MLP neurons of a small language model. Each row is named by its layer, matrix (gate and up: input weights; down: output weights) and neuron, and shows model dimensions 0-191. Each number is 128 + 24 x the weight over its row's rms, rounded and kept within 0 to 255. Numbers have three digits each. A neuron's up and down rows have the sign that makes its largest values positive.
Before each neuron's rows, "fires after" lists the tokens most often just before its 100 highest values on Wikipedia text that the model never trained on.

fires after: ","
L9.gate666:139132150127102094165145126167109120112099146139083121119137156157125122132138120128128134128172165125115168114182106118084135148162151148089118081111125130133145167101131115126083142113148127162102134097113134101139120134089133131119084154116142107120153104120086104151172125138114122139127105156126148121091121113098116082110106115137098123130129150093146107103100071129130151145119120120145142153085119120115108145088094147106104142098169155104104131171084119102085117142111154151185136136108153106169091114178134101103136148147140154131093143088142148163091125151171147106
L9.up666:139119089151122094103148162134164098124182093140124098121130113151145126072113111106142156139123141149141119130105118196091148138128128152111137075122092135133143119121121147096123190134130153163105134104155176113120134132170155127159163157144129113112147130157122120172127137159097115163174094124128132094140080143141088142135133132146129146125091152121143126154188130103134174157109144116142099172095163110129110137113132120096129135125118152155095131104119099091130145087117132120138146157146121115109127117140086143186097146083129154124162134130103097147117171118122142134
L9.down666:093151143120159136121113135143137105127141162114130111161131144133135113105099096129111094137098147179144123118163103145126162129174118158106138184136146123137114139165188135128153120123118119131151165135125178132125106119131155095136173146100138094093091151127086130160110133114161150114121146118185099129101108133130139112104140119113144140093157201147148136127114091083174103139151129141076091170102121119122130132140128127139063127139168106124114111136089116113116162100131188123159130114103149144128124150155142143147138125137130113125129136115069112167130176114137142078

fires after: "-", "|", " ("
L7.gate485:124076121106173119190132157113077156162158096136167120113109112133111091133168084119117095118150162144153116109115148116132170133074190197110134132123149061137179162129144144084136132139116111146145103139125137097116114124108119109163110128123140118097137076151128150122143139119108136123144175152128122130157119160156100137124137142149148101142170154109094137156115143152140130125104119118136134146147078128104102134161147166096116136086107136158101139114144174131131156100152115120165095109115141099120145109106104097122097108116141111104122136112124101162167150139146160113
L7.up485:162092126130132126150121120082120170139160112173160130166133170140098140145125099087112098055128162098130109140126118153137138113107141073128119161177148145154104125125144171131099142113088118129137114102118135088120116117127129126111131081138149079121097121177141130074141136118119139125125170122121159146147148143150116169129139141130102109130121106089109145148114082153138124160120093166133109133136141115121160119097088113162139107127117162111145146164131103131180117106147094149084156079127099168140154131111121115116105136150118158141118134122150117147157082117153177151
L7.down485:143118130158073153112102105149144154132098179115144132115164132121141151108101153121125157109119112129123126156158120161166109119108080140157111128174116120107135106165152168166111129126180157207166104136096138155142125124109120092140152173103150117134123135127123129128164128109123120126102198116111113097137105126118149141098109124132099163124109123140121113145144115192156168123135152103151137117137154109098116135106112089124179139160128113122164098146100107146133090157101120135126167135100159149162128122159112166135130150148068124168127148152100143119127110101121120170

fires after: " the", " The", " |", " (", "The", " designated"
L5.gate48:124138113150116126107119071165150135124148141160090098147131127107134142137153099139126146141152090128072077126116122109100117101135136094156127142055110125129122117168137109103153106178109110139075167089088113132113147100127125101138152109145155119147177163112140137108122115161070132097110153146100164141146152111132136166143152190120117172107117124124170139129146135114119114122145124126126096122094111139134123139105110090121093115118139083143120109137102106136090120176116158112130116153151127108114134107100154119106158165103115108144145147112171158118150130143108141125
L5.up48:139127136150081140147122105157106161142107093111128088132120129138109140124142081144137103157108109130092093124104094120121156079131128114163171134139130135138133125133081138141125117145095110160086102139111131097132146164151058088161086145138134132116114147134139109121147130185132177087105131170108131143129137105146103131131162140112115152111146144121122155125120091135092176129157113122177112149140137156165192108052115119109149115117125081149124132186126145144101143126136157125140123138111090105099081114111137109114106148088087145181139148124132105105158077117098121141
L5.down48:100128130087113107165111148119082124138107089037084129082153113147132150163101156142144127116113148124142138096096092136106140114165151164106102123128147148161147129115103140162112110093119123171102104106110142171119102160139134127141147146141132149150047116146102131148135137102184119156158136128105090121136093125152154099108142111109135130083156131128115106141118104182116154123140112087135146114151139131122173115150114137131113110121122137136131140123132147091182177113139186116089134122090120154116101134133113107149115133121132177124102105176084116113121106159174107103

fires after: " the", " The", "s", "The"
L4.gate573:136126137137092175137136135122146125144176105132132101114123128145128111130145126139158113137170151138068123111131117153094148138116123171135146148119155110124115094115137115073141125164124148129110109128110138151162138129134167079103097152144126110120153138153115158154107164134071159146143163162148150150139133142097207120168090146149144127138118137102113096132111124134122129153127124162157113096106162127122180116088117102123157131148093124140130145148077159121129146163114102154102154069135103144139107106095117116143177122104092102131137135073153117117168175139126138085
L4.up573:153123155172134128153067146127137151126173107128128113128124143111144115101140152109172154150141097135121147117142116110119123123145120152163128113093162110128114142171118125099141111167153139139104100106169124113151123106135152102072151153099156158137112148188119161133157159144119166136148146153169140102138154154137161124159134148085131110160102163117136146116109126128129157140148125161181131095127127132115133123112127121175103119142117128158138145151123154090141152164150144139118114148146083107165105099085171079116146133109112128133068157124147107105120104143140146089
L4.down573:145100099174128126095138139116086130116121097105114144103161149134112148106165122109102104120114128124115140160126172133106149144154117106124116155172157134146091130098113133096089084104110124150150093113135121112165132149126096109141140150103122087132092100198132156131093148151154124133128119145133135100127142133121102102115144127131174106098130108126184166164162101119155126162131132153158158120144130155174127134110117117152154168157109105068098144090120120153104106120085155118139153146173137134110145163134145119152109162121097134107164145135113120124131129116126122179

fires after: " the", "The", " The", "-", "|"
L7.gate577:158124104137132161170160108132147164176141138140099081122144156115122147171165130124127121153144151104108099113126135133154136135148161114158145147117162106123159139075130117123134125127137120136101130149109101075128109162118129124088119154110162111119153094120098089169135127138073169135121141139120128111149166161151154111129132092123137178162120117068139108147153124125126135158146082183130118126091115121098138124104106109122102117081118088130093150129104112124091125135128136187113140165091074128138132091119116133104150124120105122116120147107157108171127121117112146095
L7.up577:158145091114142169055112093137100135100147142160154143131100097150186109153166141128146096122138163130098110148136122145131165100141166110170099143175087144132137112132094147133107069145141138102140131106121060084164122140116116117099114144118157103122098147129108094119168114121076141120135156122111093146132165128128167167136097120109129146127125105132136134143157119133118116139121091116149098116148110141108166099134143109157136130120116136150107132134094150120136098122126112106133183119119102186084187118157135130130151114122119147129129122111176139113139112156141180130
L7.down577:141122119101112112167102135148142150137156115112118090142129103146103146132116104145099120108127137158091112144137129150143100142148124136143090139125122149105126140115126192147160103131143102139151095124134164145141137116124097081146134104140108082169123124156149124134143115129142116098116124110146101097152131124131109165120129099133107115071102118118199116141142135158182123125150133108149173133122165153139130164103127146120141129099064137121103114098115099116105152137139135122121112081053120116171134146130133060125101155127143148096125083152150148092131152146105158110

fires after: ")", " 2003", "s", "."
L10.gate327:152108110146098121116134148139123103130176095101146106125126123135133115121135155143104130110151122148130090133156159132133149078153161157152122126142145127151154140141116159105141139112148110140119134126116121155103101114157114138132101081112130139149133142118194130132142104144117102092096181087100135118125118100099133107146123090129107169122134132061107162086116113122146128084174102145160142154115106166152118139128110135118112103114141130133071121171168135129093140143127088143129149139121092136170161136135148103154130126156105091147135178158114049164129104145142123111
L10.up327:131088117137088126069124129157148126099148083122141132131130118111192138134133123072106102133114170106159128109131153132114141119134192145149130094119133105153090143139112133123111173129158100144140144117092144125120159106144127101166156113088183133109152122126117153111107143121104107153089162145097112122179148147125115086142130131139119129108090130083123128111124088128118125116126110102099112142136105148116114117083131123151131127149123121171098126154091124107119146095137150108118098155109098135136148111077122130108151115112127162127149182100150122176106147098135146123
L10.down327:199103144123083113079155123136122145125163153103155109100115130150140122140110123173159132132114173159206114122140153106153169113104153099180133136152116151130126120135179128156138108125148086112128139124096170112098125129103138115145130119101117134121160125107154128128116125142146171121109149111129112151155135106083099097138144101158133105125121124099113145116085144128143176101100128132147140158137124145137161131124109114095098100143150123143123118130161118116102128136147106128200093093120097122105175104102116122102138122136119129109147144135152128139095131145136182176

fires after: " |", "|", "=", " State"
L2.gate235:114125113165140138135094122146119135132114128095129124129107121105121113122124100137158133127065146105155166129158096148089124107159124162128139147108161140127152121125120134100136125138098134157135095172165148121158112147141075130132154150128139109148131127134123113130140143116158135118090134110119132185141090087161091156133157114124116118110151146143093115131136129106107123100133136134125135126148117145121112076116138127095128105156160148124121185147143190153138087138118117112110115124118126169098093146128140109121134135112145152162146116128110081092179172137085141138
L2.up235:145124147151148167131131130124142149136121170116159106124146151114067096152138112141137130109144075124132120160099171114105136120154132131123148150141162159159153115157097140117107116131143151144140089131126109102113122108086114084129157119126137118140106141115138164161118118080127117151139113155145156145132152146111153145163200127137114109158098135160120104127103121158074076164131096106097146147108133120129216136091105143135142135133156114166114136152121115135088125122082118115141133092163134165111161123137131138142154138076109120153096136120130109100123139158104133143
L2.down235:126117126109117086110120152122119092143128098105102146116111086135184148136141137159129136132096154137137121142133101123149142120110124103132118121112079103114091102103144103137154128130101095147108153124139144145142122140157155153110117123121099144125138130128127093100122151179093110093129157087115104111106110122131092087099046116136155163092132130095124157127181104117169171115129160147166148098130124138132052126152161086114114140142116129101144095090138114131167138135155128123119093173095133102159113125137108117093109136164143136090164118140134148156114122128155101179

fires after: " is", " were", " was", " are", " not", ","
L10.gate603:115107095189088112138136109137134134091138123164128165160123165103165112149132087125114121146139121110124099098064129084134114164111153141138122117133163096146150086147074127134138067120100165165155129053146102093157103131138183132115136122131128159160120107160151116122114111154102164124132124089115134157132118141102124134089170085151121121135129108138145084115149129126109144107087135118147111127126072107108102108160152136104134130140089099121129130105108103135099136158149102185178061094107134100139129115126150100106122152112098131135115138118151133110135131132129107109
L10.up603:076119122123113110160146138134108132105141126133085108129100141111103155138128079079097133115125134075120181107081138095082113125082149160161099114140101153176111123125125106119124137126156131083174051120152145120156124124123114114098108173091099129154144097120139103168116140116102122161118174148122141112134121131122133098132150129153143128113121146141133136108152168112118164133116139097156083141111151111112082142140109110156141147136128117098102142087090143148083142132084148129149105116132124140132125102111111145114139130136127122081116145126082143099102132142135137121
L10.down603:151100120121111174135136144112110154170135121132141149111108137131106099111148114082113145091127114140120120155096109123132118129115152123137122129099097168167165128114131159132092138186136141136104142137075115123154141145087124114112122102151142127072141090108153130144120182103109133110101136082162163135100153140139104113136103077124135146144133122148138132150163173137125094111117173105105159107129170138159128129094078103085142133095141144118175127108141079135158147152138139119130141124130106106099152120143155112141146122141126127121139144099094152107130122121100095205

fires after: ",", " and", " is", "'"
L10.gate376:127100124110133149107126145147161100120097115107149084124188116157130124133117139107162116113196142085107136116129152142149181172105134148075163093095130124130116151141118106076125124113115139155116153164141122102082178118113159110132121140143144103127179096126156109113145101101128178125113138145103170111181126071089147145072066129142157121129127070130139148124141168163147139071147122127150171157114171137147109136132101123126143121142082150151130125144134107104154127111158098117108102150152118135085146145117135140084124100089124113138123137104150120158149135078132129124
L10.up376:099102166108130126138087134140135127137109118137179106113194115193142157100100129132122121110106142118144107177152063126128140115120132164132178115102120120136157166126173135076090103142124125152134133173122116114131144135126143147148145110158099074130139053135174130095141136137150140103123090156138172109185106076101148126114144130149155120124118122108145131140103173178148118136109108100100154121089153143146130149157112114124130139130096096124147118149122138103135134111135137103121119088130121171086108131107147148091148060118128100097125143128093127121128116082133122140
L10.down376:133113187106120102125106104153139095148128152145143092100126107134122140109152119129114132107135144146158136127127137158112175123127162142111142130109104110142111098119134105115075113126176113140106133098107070108125129142151100123130114100098096107118134135164116102131123123151113083110130122124116113138118144129157086086138156083125130138126137145120144110120116101177122137163087118128107149129111124128156131142163124139111168110106108101156137114120147137121158180117167143131083170105116113115093133134124148094120138124106119124131124096140135135135153132106118121255

fires after: " the", " is", " became", " a", " an"
L11.gate717:123127136115126137133160128142127131178146150120145103156121122134122124127136138095141127145159128159104123150143128143127141130111136140118114122127077127128093128139152103130093129120116075118126143122117140149104149194103140116110147120082115078165102143144156156176145102172084109161124137105138122113145112121169174097167141138121164135094101141119142069101135138111148115151094095090119122097148128100114093134141127154135130161137134146074121143141106144102108118166142113110141126083142097110175125109132146140064149181130083095088139121098111076134093202160129101133
L11.up717:163124127164090105103081181120138139107183132145143117135135089140146171150122137145108133141121109147091126120142097125088119126102139133133135115118121092155122112079118105144065127160140107129116132148122105159134116156096131118170161126090138121122134112144157137129113131155095080132117133180102148131120133134119156105075105089136116127140164103142121204140140154124155192134129110184167138110065111129096118103118103113146153114160118139153155144099124107145157156172128160143112125108112113157147060139121136129147135104123109121109104097150136104124144156126078140129
L11.down717:129157075123100117134134137140123111106114098105130123147131095112157129073127132090112124125135127136105088148137085097123156119155186135120120122117157136116125172136177116149152126104130114137117075093101136099094133085173157124128140102144127135146090170119141123139101151126164128122152113141150145112099138115165151105139127177102138147121075118107142093113133099157092139107143139135109167118176119121119166091144124146108137151146099110118154146107154135126110160151123099101142100119139113152135141117126142119121153146152103106099135121137103095123116103131136128137

fires after: " |", "|"
L2.gate258:148097130152141129084102146194148111163139106138115120141112133116136162096137107088097129121070129083168117079155128150108141125130078137160124155112162137140175127156166141081138168101124143125131121164139096122109125145135149127088114102118109121151161142145128123107112105126171110155112136123156138175110131112143123131132162110126121131118124146161104137097140144145102153123139161096149156138168101146114073085125168104156129134119126112137095151128123120136149142101112147110151119157131140164073109136092139102139112151149109180165142134148123120127149150100125113107
L2.up258:118153115150155116142146119105118151128131138084134107177145117113159175161099157157093143146132135133148167135138133093139137125150132104124171143158152144064134106107141159116120098140120158113156102130124088097104114085113090095168140132100126073146115142137163127071143190139133114130129152115141136105131114140136182112162121128099134099145141123123094178080086083099143105146099101118126108099129126108149157132139159112095124128135141120132141142115185119190146167161116122120147143106170155147112183147124139169141119117089135114119095101119118146120130096163126119128
L2.down258:121116151100105148121112163097110101123135123155094147098113109149104100110151099150157113141133121120108096156124132143130122103101146153116094129090082115193115139144086097137144164121158084151107160101122163141164112159129156138117138139150126162122112127113091139171119105125094138123151096166088128116135146149111089116088112138188136126107125135112163112171169163151131148111140157141139147113138142150120116116137103170154125136106141124124148130140092109064101095119138121125113093143100096099161081090153131160105148125153128144107151151143126099135126126127124136192

fires after: " as", " the", ",", " also", " Occupation"
L9.gate535:108127140148121126120124137149119066125150150153129096150130105110114118140101135116073138136175113118112086151140154111106125162134116144127138097086174104146160105096072086115108103147163092141137106111117141121164122122146106118136135119117145131164141137163151156155128136133111108117111095153076143113112144100101108133148135133120167158117134095126153106173107124161078143102119107158136167110117108126071111115110086108136145193116140133150156146138140129160155187175120115145126123107108119107125118125136110163098109209137127107116109170121169088130128135104144091123
L9.up535:149119083097118100164137155139178085120136119099160128127113117111143138119114149104135135160131128122107129153178125107100128143131144148123120111131096128126119116144161147141139140144132118084143118114140111120134106130098124117146155124101089083121110147152113146112165093152112100100137167151131155128130103103137138103106128119105157153187105122167113111151118148120127137123115125088145152145155119115164121128150112153131154186168116132103144185158140115069114168174148133172130111078115110133138134131116143101096148100114132093127145129104117136129094101111108091122
L9.down535:138111134127124133109146110142117095135085118068128120137086108147096146128143104102103149116123120113112123091101155100116079118151144128117114117158066166162131127150142112117127083089164121084106084127117140142110143135105156123104167123102117118142168135155128101118117137098087151139110129133163107124116130096125142108126117114128112126110122116115125171154156145152115100106098146134123187141152127142146085094149174156123161147150137123146162126131086098127086125120085098129128101117134169071143145139156136106087137147144109127096146143156137158115112120105111121224

fires after: " is", " was", " as", ",", " became", " be"
L11.gate358:121129136096118111126142117181135172154108128124127162144139086120131108145119091124109155155174145098143113119116117124128151113150152147158173100151159089131132146128093136087143095114103119154087133134090133108125113147110160126134150162111108128131128160168165154151134112141114114131115129139107126148159143121131122126136135127091142116181168140062149158134139129147102148117134109087131139103135127141155098090148089150189153131159134133154106141139093133105113157144165117105133081125120109099122073113135115097081166118165165066137124106110152092149143114100166143115
L11.up358:117107133126157143086079172173122125155111091103121095142125151107191149115145100141099144134124152125122107155128099127159101154102118122118126150076168115142116141117118113136168152108128101110134077125155090121152122151127144106112170140064129141170105131156171153145089097119099124123137130157126140135145128147161196146117115142095132181171137132121114115125131137139144163118141128102141111092111101109150135085155111125121130141116137147113121160105160149076131141112128112167189081085113103144121122123123129145126132101142128068138073151079138110145110127125125112125
L11.down358:119149131125113114118118143098150131115151118121106126102099134131162106169118153134177103148176123143115108104136100151107152128131127073159136139145117119145147120114153141154098168149159139139099124134092158135154114151138111134114137092138105135077121112128142182130153112187101135085106106126124113095143100124112141096107140084090153114135142100089161133104158120157096084137129130097137194118117119092140173161126128156087105151182104141123150138143121144123129127142125117133093144130174158174084151158077130132143117081109085144144101165132108097087068119109095095169

fires after: ","
L8.gate387:133097135100112118147133091162164116106159131165107102119142135173158101112126122155121126120167164143089100089160109147126160149129165150116108111115096107148124110104152145147117153123109135138131148091092147117127159138093144140156133125112131107122134172123099137155119145124124109134089112130146126130136105150120142094106098138095121137159090135140148146101108100156123144149126143122145127132134089114114079144114160084115086154121133116146102117123116103089096132125085132131160155148071143101137105089176134136147107155103090098105125092079140120162114107135148117093
L8.up387:104105126138107156158109122097133120083129213112113131139115153143135106133130134101150097155114143132132132103117154115161118179155118130080144142098158112115151125139149146169125150086156125099131154092187182144135111121140142143123197087095126117091170124153137077167137161149151153128139149167138132096120123151099141132160097130099118116161179123130140153145143103121126109088109116120137174115135107132109143111112159124149119119106144144134090117102111121132120147074147130081136128146128132147139096113097153155136115163104147148119103088134100121138123138146092153121
L8.down387:113137116109121105146128099153139122119146195143124114149135113142092134129096105103160110150094126141130106113136134158102148132187125159075115099142132126136121166161144114110124119109156117183151146116154191172123120125131114105152180160128114127115131123149107135167152163142148107130154097151156121107095117135089147158171116158117123100131134147114156136132151121101134133114132154134112128130140163134118135134125158145113102155092173134126099105172123102139117160094178149067141151145122149084143131154161138140133126168124174168107146080101086132139132167143124151120

fires after: "-", ",", " and"
L7.gate442:136108138157097121127129111097161155128071122163154083124131167132067100103153171118100102091140156110106131120109128142135135108138107119120139089123125058068114126115149127138119083112149125134102170144098101147139173094152113135166158143161099102138071120147154134140147140131123167119105114138117146152137132128078115101117100135172151156112134123116130124110113132134143146095113131144145120105105098104173108109097147100078107104132093139100135146095106152097112114141113097157142080122123085117160093134083118087142159131155090113110104141130150136147125129106125158110
L7.up442:144147144059122165098129113155141151127155147141117134142132100142163134120143145131159144099131148129124120126110135126111101124125104168116156200136118077122115132120128163081129134127099148141137135097137100117149147122178147120158124129146147153130075123122126128149163105081128158139104131105155115104155114136106146087091138131140162132174155133137079127105094135105187134116163110146096117134181108133178092104131113107178104114137121102145073114082121102136172126146120166155124141159147150113137127101141189153120165132111144124165154124116104109110105150137138131137
L7.down442:134105083129141142107167145135146068130123077103146135128140134120162164118104135117122106122155106155146122099097128120117125106161115120136114147078213139125128162140155142115172099151125118121107108146109117078127122181133157153160190151122135115129159160127103126157142149141137154160109153124119121099140114139183112127098128102144150115140103111133128117146071140125117143108183170112093101149126103111120132106100160133131146089131127153152128124127115116146161161104112190099124136122144113125091122133145169118082156128157158104110104097117153138108117156131178098145

fires after: ","
L7.gate242:164079139151143170119131119099157163132123125150122064128155099151130112106137146117137121088153134151118109100116118120139143161125101163112139137074148138108131128095122112099114110122114139123107120133101130092150144139139128102115142162108149146144138100145144090113107139141113161150118101165123096097115151140109115146118131123156104136168099148075142129132141137138145124112141128160100149125127086162139118158093136137113100161097116137101114096156124172091150153138121118151110097147094143094168080119115123175131119110136111079178139109101129125197148110167109142113
L7.up242:101134115164128137100178117145175115141128134129141131128170143134112172167137136104120118095127126117115113116122124163123138107151076096137136144150122082119129123118109145132136155135104132138090125120116147133148115134142151131074105115091106154134102142098167111150196126129142109128124117094134154112152106156134154118136111144088149165109131079162108134096122094130143102133088124130147183103142112169119090164125153096169143149137165138123092065142129123152111111136117138086171140181106108138158167141111111164137134112154110119130154124116120143184083108105095137135
L7.down242:128114082129142102111144134146119099128151147148160176219134172056136113175123140090147126099134176117123104114130100105133161149221095137124083133102123168096136123127125109135138105158135145094139114118137096136127111120112130119101147117138107154160109115144126129104106110136111116139088142098150099150105109120135113125128128161140105122166127108134082084108129135153111131123106127129110123103134092125120117079129151109145157139173134183154110128133138151109141131113093180128146140145079133085136119127149114116098150120134136096176092181151112147105128133141085144109

fires after: " the", " a", "s", "The"
L5.gate383:141111166125117142137131118117135128114149150151151138131112125154134119133118095135133149111154139091066105086175111114174141118131140156136116120178139115156134108148118103096101105153108148112141123138120103104125103119097140093163136125111137116097128116125087135105088129159112148072132110117123116104132172133131179125160116121164127125136121080134144136134150117132085161175143076164135138107101122085099174103117131170128095116129061126141151133146130125097142142111138088129093139078132038174152111127157133128151124150101134155150109132114178147117111112163156141118
L5.up383:141135165128113129128113114155118147155190118109140109116110143117124102149150135119084154153141140085134128142111148129168153119114143120118130160188141107165120076155091096107147159150150142143127113110150165153156084145119103117075167160096111114162103151166093138154144130122139143137141149120122132159135184106102140141120143162113135118155134153135129118137150140161124149159080125124124137143104125107106136130172160130136117083141107131138078129155092130096137101119128133127166168078154121186157098125130104108075116147116127155142131136128146144125102116116178115117
L5.down383:108125117145135128121088184100123116103116120123119117114139107117096139111128122119101139107176098161113089134142150126105144138123133139134123125126145127152140157115123155126101102113122131138142127129130143105110141157120106133119139126149156110133107078112152218064150146126147148096172075142142132122139143120115124126132130139126183152096122124169150132116162138101141110075120106123166212141159157136135129196117097092144164171111116128060137131105126096110158131122128123145129104122122159143133117133114146119141138087130091091094159136187091117097129139163105128169

fires after: ","
L4.gate226:112077162108139111114129139136166179125132156169128170134151146152132110129146156124082099101164140117137088118141108112132098132137152151123120132109097095152149163114126122133122179124184165194133139109113171118113145187100114143172141139104141145128127076144144106135116118109133102131134109165152119131104151124096117094165140085108124140163094148086171167131134128119157133134126103121150120153121114117148063174135121116134092132121105112100120127122100124114100120137179119133128111155103132087128083110140136112111137124130094106132139130084145104159121103107140181071
L4.up226:102129142130123143147080120117099104114167128139116089100112148077147127106080133118153151127120175113111119158132094098106134158115147155101168132124134126118156155095153165133089113075179107140122174100168102147156111114139142129127126156113119117115129121152132156148122149128124160157168137125099128104117131099134123175177137160140126150142113144099133147133183125110155112090084094125148125127100125094135106144100095119141084118087140175129135190132124120122106148122165169140105127137049125179149136112138144175084104120149125167119126114113165163132112154124132126117
L4.down226:166130164108100107145104118149130207110142175136127136103139138138164104121129125132143087127153147145170155123154125136153111144141161131145140123115141130145089212139143125136156156128135133157137134150109151115124088176105102160161129146108145127115140102156095080156123127158145127128140139164155126109120185152123142138102148098105113135134106121087177145124137083139129105142137092091115108157133126120144156104136150101154089114062140101125162138120077131114118135143161127165124160154117138104117114110141166117109137171125128114135128111086125108160133123144114121093

fires after: "–", ",", "\n", "\n\n", " which"
L8.gate379:103136124126085171098115097094164137169113128137129111156140129156095120134169143105110126133150140114103088132130113126093145104115091088125116117125138090161097140122165155134087125116145121132145141093091119087100118134107154098106169138134166155141102116102113147145156095129092129173117128108147140099143135090122140161105090115114129143103117116133115125087126153107166119077149138120124110086138121099159094149088115127117127135132128087130140124114113105120120158124094164164109087116170105154155146159096184128111126144159128085164152121097157128160131116141163148136
L8.up379:148141148132095128108104125107117123116139088140121171163115097145153134122139117124110149094112094120106140131124141091111135145107142111076142127154146115109095162135128145109121093111110109120135159146120137093127147088069106165122128186138160126151104109144090155138115079085175116103155149100127098122129122165151143108139135138158065111165124107173097125132153061101135119148180172107112123130111150118108106142128110108121106078120147115152149142086138149072141115126138137097150118170106149158125107112083116139095095158149134165164134149118124121123123119108119152133
L8.down379:068160078110137164113082106145132149167133161098139109154113123113102146107097123105156108143167119109136139141142068165145157132114143156153103151046143164165136135138121159140160177113151129110118145116113120132163121140135138117098157132133147116040131142120137128176151131132118131150149130170132134144088131160102147137119148113106130156118109084115080113141120099133140099093136127144099118134161098097139161131161111069137101151151175114114159115149104127137134106122139185130141116131129104095112115099132124129130120146143129129122147136114161170112128087119149154115

fires after: " |", "|"
L2.gate154:164119143137153159082100116143100112146120118115115122131132101145156159133103119132121092147050123110138180147134143122129129150124114111181108165142145123115164118121117103151137119111104167124144112117172124092109133089125114159114126115163099150093143141109140132160109152131170146131142079124134175175143103145148131160126114137165157119116189152134152082094093080075130124130120163086154123115135142146107119137106130118150117136122122139121118122132132135153134131093135097107093125118127141154088107130149108101174129138129108132106123150160104101083130122131142121149
L2.up154:087130112103116151138138125147141115104144108096156150152135157108132133101142135135146111136131141124160151153111108138134144142103089134158097146125171120146104141169133117110116093113172144134144050151139133131149182082148151123119140125145098103147116131130137145144102156145167140131102141098126163099168075088120121148101149113146160127147131135107111100131114136091162159118156150107133119189154134151115121153120110165140139154155120149151146158154139136141147073131122102110127125125146087174105123120103137118110126156098103099145166143052165141107139151127129142145
L2.down154:172121141165159098124145119120129140130123143169114098125131099129109128137115134147104129129122114123103119104137140119137111099138171117103151130122066130108151114099117144123140154133103101116124183121128121134109062173099118140128126139114143158114148109141139110096155101128072122127163130127131083162094178173141131100158102127097107132111108098138137143111137101149101102139105136137129146069117122101133143121127155076111130106100127112103108111097131115127103184129130160148139121115115187059155129129156121115159136094164145157120117112208089122132112110116151123145

fires after: ".", ",", " COVID", ":", " ("
L7.gate568:122101111129113105142117109147130148105119129118099099089113169150194132151130110137144123170161187176136122128135115115121131153123112139096146132114077124160157132092121139174093142126143147123126115066140165090141106113107173090107089093102132105133126137174118142119152104114096089111123115132118115114129132151149174107160137139162126138127132181150175096150122099105146123108125128140138116165121104119137134145117150164125108112156136100130095166116119100131122146115128120128120137094086125096182120109135159115109168141112107120138107136073133121096112123159162171100
L7.up568:123100112114136132150128136142126149145133117124158102130160125102163112149114127100092115121124121124097134148152100161139133189117111114113146131127151142125129140140092153140169125112149143141132122126057143141130092097155119146130126104103132136133130111179125158147190136124140120143131153134118104079099119111130115161105114138089171114162173089144105127122140134169132108130125176184147124128137142079131135113162124068171118125103178146133150150137118173142129148125134153139170142129096094110122153161126127151143146080139136177119132078137081079154081141143175095129
L7.down568:163112138144164110136151168135094168128155118137112111165163136123153103145077141121152103149125086103142099138169141134150121133172146150149124188116149179111122133128143113125179136169121128118158128099175136121117125141104116113120175113135149120080140155143129107165123148153097133098151098159191112107115119141097154145158123131150099105094134144148154160155113123105172120138121135138124135141149104101127119100119136102143080149131119110110146112203124091143114107165158130110132125140141128155107135164131121130142133122114141111128181103108129149138116123102140144069

fires after: " the", " of", " in", " The"
L4.gate560:130127165116130103122118090114164165130103105141144127095144124143130111196158146157096141114164162096090100132138136110098102131150200163143173108110122102136134123090105123156123123152123117136098118101129132106131141167133157176183145200102189119124165103145084092142150088087104123136160109109126116112125144115116202130094137105105121134154107131095126163110131139167138134124110146166101101158116129134067137157137141135146123132090129155144122136131116153138138113131114125158124176106147118146130130103111117138122099163145133164125088159129123127125105084108116129137
L4.up560:094117129102166126124089102176153056056126093153132151103118117147149183131077100110143123066103134103097097111105156125142114151156109125149148134143124141130151134132112116103172134152128147092137121098117154140141178149120116111171116141163126089103168198125113139120135125138116132117122117121109118146167114136118165137122151096158134140099092142155137144101070126156134136126099118102125099105137101112097119107095103120103123122124096146125151185159136165150151101138083142140124127126106125101088135108148135104131138100164129179110092139116094148119140120118125141135
L4.down560:131080149146091153107125105099131142136098116145097106123156164115115124139151136174158140132110139112147093112156148146147115104101116105121128098106105108102062134109151137133102129131153144163103137167143096141106101085132123117100082065150121118145096089152182160131108160152165140121129118146117103152100108104092063150129110146129148121104158110152116100164139134116134075100155137168135143121127128134180125148129157125099161096100134132144136116142143099127127171099163144124122131142149169116126106168079164134132092136136116115113175105119151133106176122133129089139